MLP neurons of a small language model. Each row is named by its layer, matrix (down: output weights) and neuron, and shows model dimensions 160-255. Each number is 500 + 25 x the weight over its row's rms, rounded and kept within 0 to 999. Numbers have three digits each.
A block is one neuron, or neurons of one layer that tend to fire together. Before each block is what it responds to, as a language model described it from the Wikipedia text at the highest values.

Description: Middle fragments of words split into several tokens, above all "at" in f-at-her (father); also F-in-ancial, pro-v-ide, Prof-ess-or.
L7.down35:505501486475506519462500484513505499481506489489454504496527491527487453533472507512497561474513503475460435491526506490511532494501473491508513458516496518502473534486515502511519484505447526521511515521500489484525514493443507533511542468496495519551503487529509525493492529518490486522
L7.down198:537497526489476524523504512483491491532471498480489495514477490509473496478503495477524457497500486525451465469528526465528450450504475500476494519464493508516486501521514472518493522453511489503513466477520466536516528498460499507498495488501508530530502495507532539500507535533498499495
L7.down245:551513460566477479509434480509517523499464512522490497510476494470512532495513497453499512476525512459526473509529462537568486462548541500476520513521508509519510462520476491534515478510469510528522477476516525514472486507493500491515483508524537494499497495493477466508499499512525506483
L7.down601:473463485454484524515506516499499476517526550491500500498506467464495468499519511479518523471492475509502501470501456493477506523495536527446516478512532500462528483440510510547474528521482507528512497499547506527530527522492532494530496518518524516532536506482513485474495536522494495550

Description: Double line breaks ending a paragraph in Wikipedia text, usually after a sentence-final period or a section heading, before "The", "In" or "==".
L7.down24:509460543486476513486492532446451503541500483508473512486546493468520492483483506483537485487508533485488441502462514524501511448502445480512489514518523512490537500476536483474564486512516528556510446498495491484463510473557432501508476487481511483501514525531510499513504484520489503481
L7.down236:545490496486532504530503478484509501477509481491491520480554531504493491481496504524479480489500477553490495515501488495494516506405506469461532515514485523451496512500512480484492464475511496541506480516565502447532461497500490517466484510507534496487514517464502494521498472503518498488
L7.down757:460497498522496472550534506493491554486488481495405459502507500526569485520507495510505517466509502501506474515515535527484495477475527506493512498478512428504514456529468484485531515530491543457489525457480491490475491520496489515532486491539468502512525488473531540483502498508541457532
L7.down870:467444471518491517536513472473491544497496479528500537473483525543504487491472527507530499508503470516499458514475529480522480478487501489525502511510519538474504471496521489471489481462509484571476523517518517499505488537480485542499539469524473498515480536507465526521470491468504492470

Description: Fires on word-piece fragments completing common words before a suffix (uncert-ain, equ-al, espec-ial-ly), and on ordinals after "the" (first, second).
L7.down145:486472469521473461479553479515489477505476461508546489490475483502546483483485515507510523527467519509482512506476542504475490458518508524510489525445505491518450533516553533516518472499511506493517503495491497515476482521501485497509476516532473468510520483466493494447506494507550557508
L7.down655:519489529529471522515453507558471505522539532522488544495501478544527498474489478485518476545481492476553521496526441578493501501506517480510519489517490516514514517483545537497484508489484513506444526513514535476469524501498457523508456525488497476448467522489468499512503521507487502500
L7.down913:482452506522524524508495477456500520447496515480527478499516495477520530510484491495495515498492530525478486477473471490551513491502500554523480509450493484489515516523510498442468480507461518540523495514497522512520516517486515529474489513532544457515484483510519473482472490534476531484
L7.down947:514543475520510467491492497515508510523500491505474499522508482481463474461538496569454517478497501476499510507497507516450511469491529458529476540483501507476495547506519504504524451473504547511485477501517524480482438510532471485455547536486502501506534478469490422493457500475510482464

Description: Opening fragment of a word split into pieces, mostly "gr" before -oup, -and, -ay (groups, grandfather, gray), also other starting letters like m, b, f.
L5.down226:476474435493524484510544508500530510477478522482486487499494496493486519495525490545493491521490486503489500541523477454530472447482507490502510503534509467488435496446519549498485474518550510479481491467546505456524516489490518479525499554466476511475523527514540484522520534495478500491
L5.down237:481494493486478552509512503501494482480495563547466512530456489496500514498499515486500465533473514550476518468524510488473498449508520487495474493494473500527475504510488484526474455484477506543477513456435492541488503483511509460518472475513509505495499506553518507536479479504481519509
L5.down380:475514531475498484537489492479518507496469493552496513522513508496499503444510506540458493522524496516453444541487504485493509466445499484454491484476537467524504498481537503550475498506512495472494486475491541527510508508470458508520516533453500500483455469508495492455502493504518463491
L5.down468:496521482539518510485428488472521483492477501506477496490526458471481466538528537523483533528521522522527480506519498519494469500475456512494530487511509493489512526530510504476502465496510491513510492536511516506517494540510496492463511465511490494494579517527535485513550470485507477478
L5.down807:543526514520485469517490493471492476469496489505478520499487503491499501515498517516457489521516511467503550494455455523512490473508499495550485498482524530491505453463536446481503508512489517528496487514458542438511525551507505528493490488503523492488498487454495458492503487527519515494
L5.down809:502448523427472506488512564489463502522479469515481526530518477502478500523477520516468477522493507491486476484497508524475500502494459453508502531510452484472451506476478479472527494495502499528472509531494476508506500511495464516465538549486496530521523532507544512468514484522496564485
L5.down833:495474486492495511526513499472507515472462540506501421494549474478524451501458528479478471512511469487515502506527547472530524508514485509500524507478447502524467490460535530490515515477475521480499502484521507489463501511541505519521480528493512507477525524517447486522444494514472517517
L5.down1015:510474518470473506491451478492487509498455522483507500533512476489499526500475483516476470529460496498496459501441495488544490507443506473480491510489512524487555505473479530498517527454493518480526475554473491505511513499473522534495451490477499461503521506509480503497468536508519520556

Description: Periods ending a sentence, and closing quotes after quoted speech, in Wikipedia prose, usually before a new sentence or section heading.
L8.down481:458473527529507464492555479492497518500482498506494529487497502488498480498497478486510487481497510507494542479472532511493489498436456512509502538498485530497464545510561478487488490511499494534491503536514480478489494504490494489488506516485521448471529523519486497505465509464538490508
L8.down972:465469509489487505474579477491509493455534504511464515483519481515497524428504516532532466502480436544518498493505500498515503468459463491478530523526499543515475484524508533464494495491498475520475510474506494473479454561511517494504495501539504485460469522498501539545462486474527490497

Description: Short vowel-led word pieces right after a word's opening letters, as in w-at-ershed, Bo-at-s, n-orth, Sw-ed-en, across all kinds of text.
L8.down171:482480463485530521468526459542460480463499497508498492548541530497490505468497503509483523521477509496523490514478517475509522488541438525490457506533495525520543487523540508510474512519485502470524494460506515515510491510477524440503467531507514502496544511512518436456503510480505509503
L8.down451:507494474455479463499493493476539482551517527563519525528569505537488511481482511473463527515512512487533482516514510504488521499474469530537501523496513489531518475505475472525474534458504489499501491495487489516538515515525505461499478489485492517502514512557540465462484520524518513489

Description: Word-piece tokens inside a word, mostly "r" following an initial consonant (C-r-usaders, F-r-iday, f-r-inges), also "ar", "Br", "gr", in names and common words.
L7.down318:549504468496476548476488481555527515449550514452496481532503488463494462507503495484486521513457518518536486544540544512444503509500519473558490494543516497477485481557479513535480546485523507489464483493473457457497515446480486485545484523497522529533505512490504507519541514545504542526
L7.down433:531511522461502503531464526498548489441500515494491475532498498522511503533461515528435485513504518508528523506521432473454499505512513511477478481522526477495507490481489503511494473515553566489505463480500512487452521517498471504497528477503529519490486540513499446499485530469528521461
L7.down441:507507479456474444459487519492501516518516532540501487489473499449479492495487452493487506505516498450519420502544536518492506498538503478506516526488520505492543491495496470503546492429510480469493553504478473511503510492470525522437486488551494520478441465475498472522493512505503495491
L7.down850:474496499458496529550480496506453510508456530511481506529551518474548539522481525502519499494478497523521516541490489512529478486495505505494487469503470478532486511497509493536489469492458457572483498494528495506439521503523504518509521537509512499533498493499508505488539522478522485441

Description: Final pieces of split direction or region adjectives in geographic text, e.g. the n of souther-n, ral of cent-ral, ast of Southe-ast; weaker on other word fragments.
L5.down47:522523533481503485501471493440526504506545579449544484465499483515501468525449513439498509545520481519511508491521485511512483523516495453511472511524525507488495510514494496462546463462489471483472502511516483497473525480548507505538488538488495528491524516564543508540463503507446515515
L5.down72:513528482526523488493488484488488495526523558494524565520473507519475506517494516531508539493491484494493489522498499477513535530550444549515528515473527490514497459491484452550557470514495483500525516498459486478472499457532462537501494485510509508508505499495526478514477490504499464467
L5.down483:518473533498516469507503494504503547510509536567470527479479515488528497510490454517521483508472457519496511506512508506511515495504526513520510477460486490457483483517490473491469503533452518524562552499493523503509469499479521497496519510450532551519465504509512469529493469492533509505
L5.down530:492473530536528492564473467469508504502487495476483544507473546488476531529482482480516487519512522490502496504507529501498470497508525493500463524515472506468500510513474432454517450518500534532480543479525492485514518504509466445441508530533460535483519502502509513492473499486521504498
L5.down630:506523533552517503555517501488556510505518507504508473460518520532457508509478513521542474467496477530542507504469542505498480455483515535511444532524444476499505509516476452490506488510563457505483537510482516475500531483567484467533513488487477510467476476498482522503459464477472479504
L5.down728:490457532510513534508472474532495491507472518461514480521490464537470500542501489495507487487503538521564515481529505534475517487550511528505467506464445528489533456495531471519566483520503462490518484533491492505510515484529507518499440508500497447475501480482543514526481471480509532469
L5.down739:545475474508540516449483541514491520457520515469511464490506523545495536475448509523496523484478501502492484465521469533504491531474498519505518459504511487538522506517537520548514467449519518466494512534441484499501539504530487466527458465513526517487497501491504534487481486466497562495
L5.down970:536477519495502508469497485542501504505454516468493510545497461508497510471523523484508451500532540517502520531503498510479493508511462493491520520538487494419471485495501472469512491502533559519461530519507507483428507517475530528507509480524528481501509533496550489491514505508469487476

Description: Mostly the final word-piece of compass adjectives (eastern, western, northern, southwestern), plus weaker hits on other word endings and place-name words like United, South.
L8.down333:482472524505469486486440495502508474524509501484536555506509502517508505510468514507506510498501500484424490488453503552474511521496463526505479463532466456529549482514522453512535535459485497504517500451496496491519477533512505472477516475483496478512474558500552511475514510474538518479
L8.down385:524499477515474484484473472532438500510481524474520516505537508480469459491500477482499487479508540513505446504507491526466483536542461549467503480508492525496488528542513499506517509517486506471515500514539513533506495485397499530440483504457489481496514420483514480458504473485523521533

Description: Inner word pieces that follow a short opening piece of a common word, strongest for ed in feed/feeding, also heavily, learning, receiving.
L5.down114:491498478538483503521500460533518474479469501469531501491492503502475503489494522512515430493497469518494496530527489486552497505552501492516570491511498509478460516467497538517464492528538502506482523491509520528434482533512482523465510504496476465487492471518478507537516486493508483507
L5.down117:501521541537501554508503522519505457510481468478485477449477527519455512528470492512519467488508474514519509473482519482503516475488501519493458547513466482526510489429515505488531518507446510503531521520487457473521478459514510461511495499482497508507516478504490472477527514526506497485
L5.down497:477497506476534536491503516484499553559532467457486474482553501519484444500467514497499533527503450499504498483555523488467482486484503493520496517520549489514512501507521500490490486465509481509479502538481539514462508484508515439474510480491492499469523535485504530487478500536506519471
L5.down510:515511548501533494494474454493494532479487509410485434523502519507506488511474491502464548546462498504536477470498508495503462468496517510519493473504515535512543508490509495481500511478496561514532542499483455508469463487546511501483504492499500479506468493481452503491477512432524435515
L5.down537:506518455459503505476506474497499427462494522492510501498471530514468473513538482485475480497516536511465475466446527510525487498510478531552477529454497510487475432459514461515532484491482533536457516514491510545471476490507509506492456470531538483524540492475520499523470461520501499566
L5.down774:477505497503491499516506508502473476473483546494484496513537522507535496501512522512509535432521487496548459517538545478507481472527524513499461509514506492478482504531509510453509461511478484520496482473496487521497510520541548493520523513513459465498521484488524509448440481485519498498
L5.down892:520540493525524515497469494473464491485509482483487499517489538502493440469477479475519542488503495530486509486499465511536487497542506481553490444527540486487520519496512518510482468542494488505510522490520501526491515535461504485495546524474520507438482512496474509436543528488487502512
L5.down924:493500494468504481523531534513483510492498477495496483469484489507478480486488503515497474467483496465508509525480504512531476469501475492486467473510506521514513507512475522523454444528497440472499490519471421490512545492495481516489510505511487482494487499487466501502478541473500508504

Description: The full stop ending a declarative sentence in Wikipedia prose, often before a new sentence or paragraph, as in "was beheaded." and "until her death in 1990.".
L5.down83:513501514504473520515481476477512476499484488562511530463508470469518491483485519494513452482532515476484534525466494484489483560487466510486482518502486498523504483498493503501468545458514473511509483467491519436461439490457456480488484478469489490493517500534501538522512472485507499536
L5.down176:493527467525494493501517520540503473503526497536484493455458478506474518516464475474473448500515477528482533498512499480466514520546492514530490495477467501476483431497484492510505483530486534525483503507473470470474444527466461483516499500505499474495528512491562541527462487495520491506
L5.down455:512513452481494490507491492479501465483511516468438577469483506499485482529467509506524507528512502534504505514492494487506453504524485493483509502504502494546492448503458483471487536519522477528507481512503526528512497562524451474511479492488534488495488513514558540492490486472487503480
L5.down568:535515481523499495490498485516524448500514542553494498484449490525467511506525461498486471452497520506546540491499462501472488507528486489516506522528466515545554514492506529474489529490488545498470526434514495460513495477531464482463493485496546504481487506466471488509487525534479514551
L5.down593:492482492544502519509488484490505500500484469533462538479510517493460469516512481526451538487515455506471480525502518488499467522491437530538534541512513523488508482469496521488494554492484471543489465489546525524530493528491524506519495474490477533495495539495500449479503495461526521531
L5.down658:490467509493497542486502494484526537508454488519519489461482516517503507482501517487460449496498505493501463479479520473498500538442487541506518516474499543458444490538518511504479523516473519513509513512509497475551459511494481563524504462518498459515495487489519511500433494484486469565
L5.down810:504509446529524510515486514496490493509519566550497494468519494484467514527477483493496485528509498479509494506521494521542537502493513496507503473492497511516493478506504484486534467530492478487503491531535567508495482493481481479515479472529487493499502530444522538510484497473463462494
L5.down1016:518506471509495523513521464510482482482480514474496523511497483537447536515490506537499498454494514534512497524490537506468455546505494515485540519522510505513529545491491465469491482499458512484535497529514504528517484515454513515471448538506510497479455523500508498517476482464557469509

Description: Single-letter capital M or R tokens that begin a longer word, mostly surnames after a first name, like M(cCullough), M(atthews), R(ivers).
L8.down272:522486461508515471512491530459471477520508532530509485511569522508532516488524485468535505494474506465497507492464459511507459482486505523438500556493530524517451490525480493454540500492483501505515478461479512507486473464533496521508541526457479495505487496506436488467505513475516524467
L8.down279:549533511510506542508509518510488504499513489466462534488469458511498471502492541490500473508496523496506446482494469482519483512543494497480525475483533509506490523467516508505502487523475509524498509493471500503444521531507497519497482541511510537480490456452477499473505464481534459491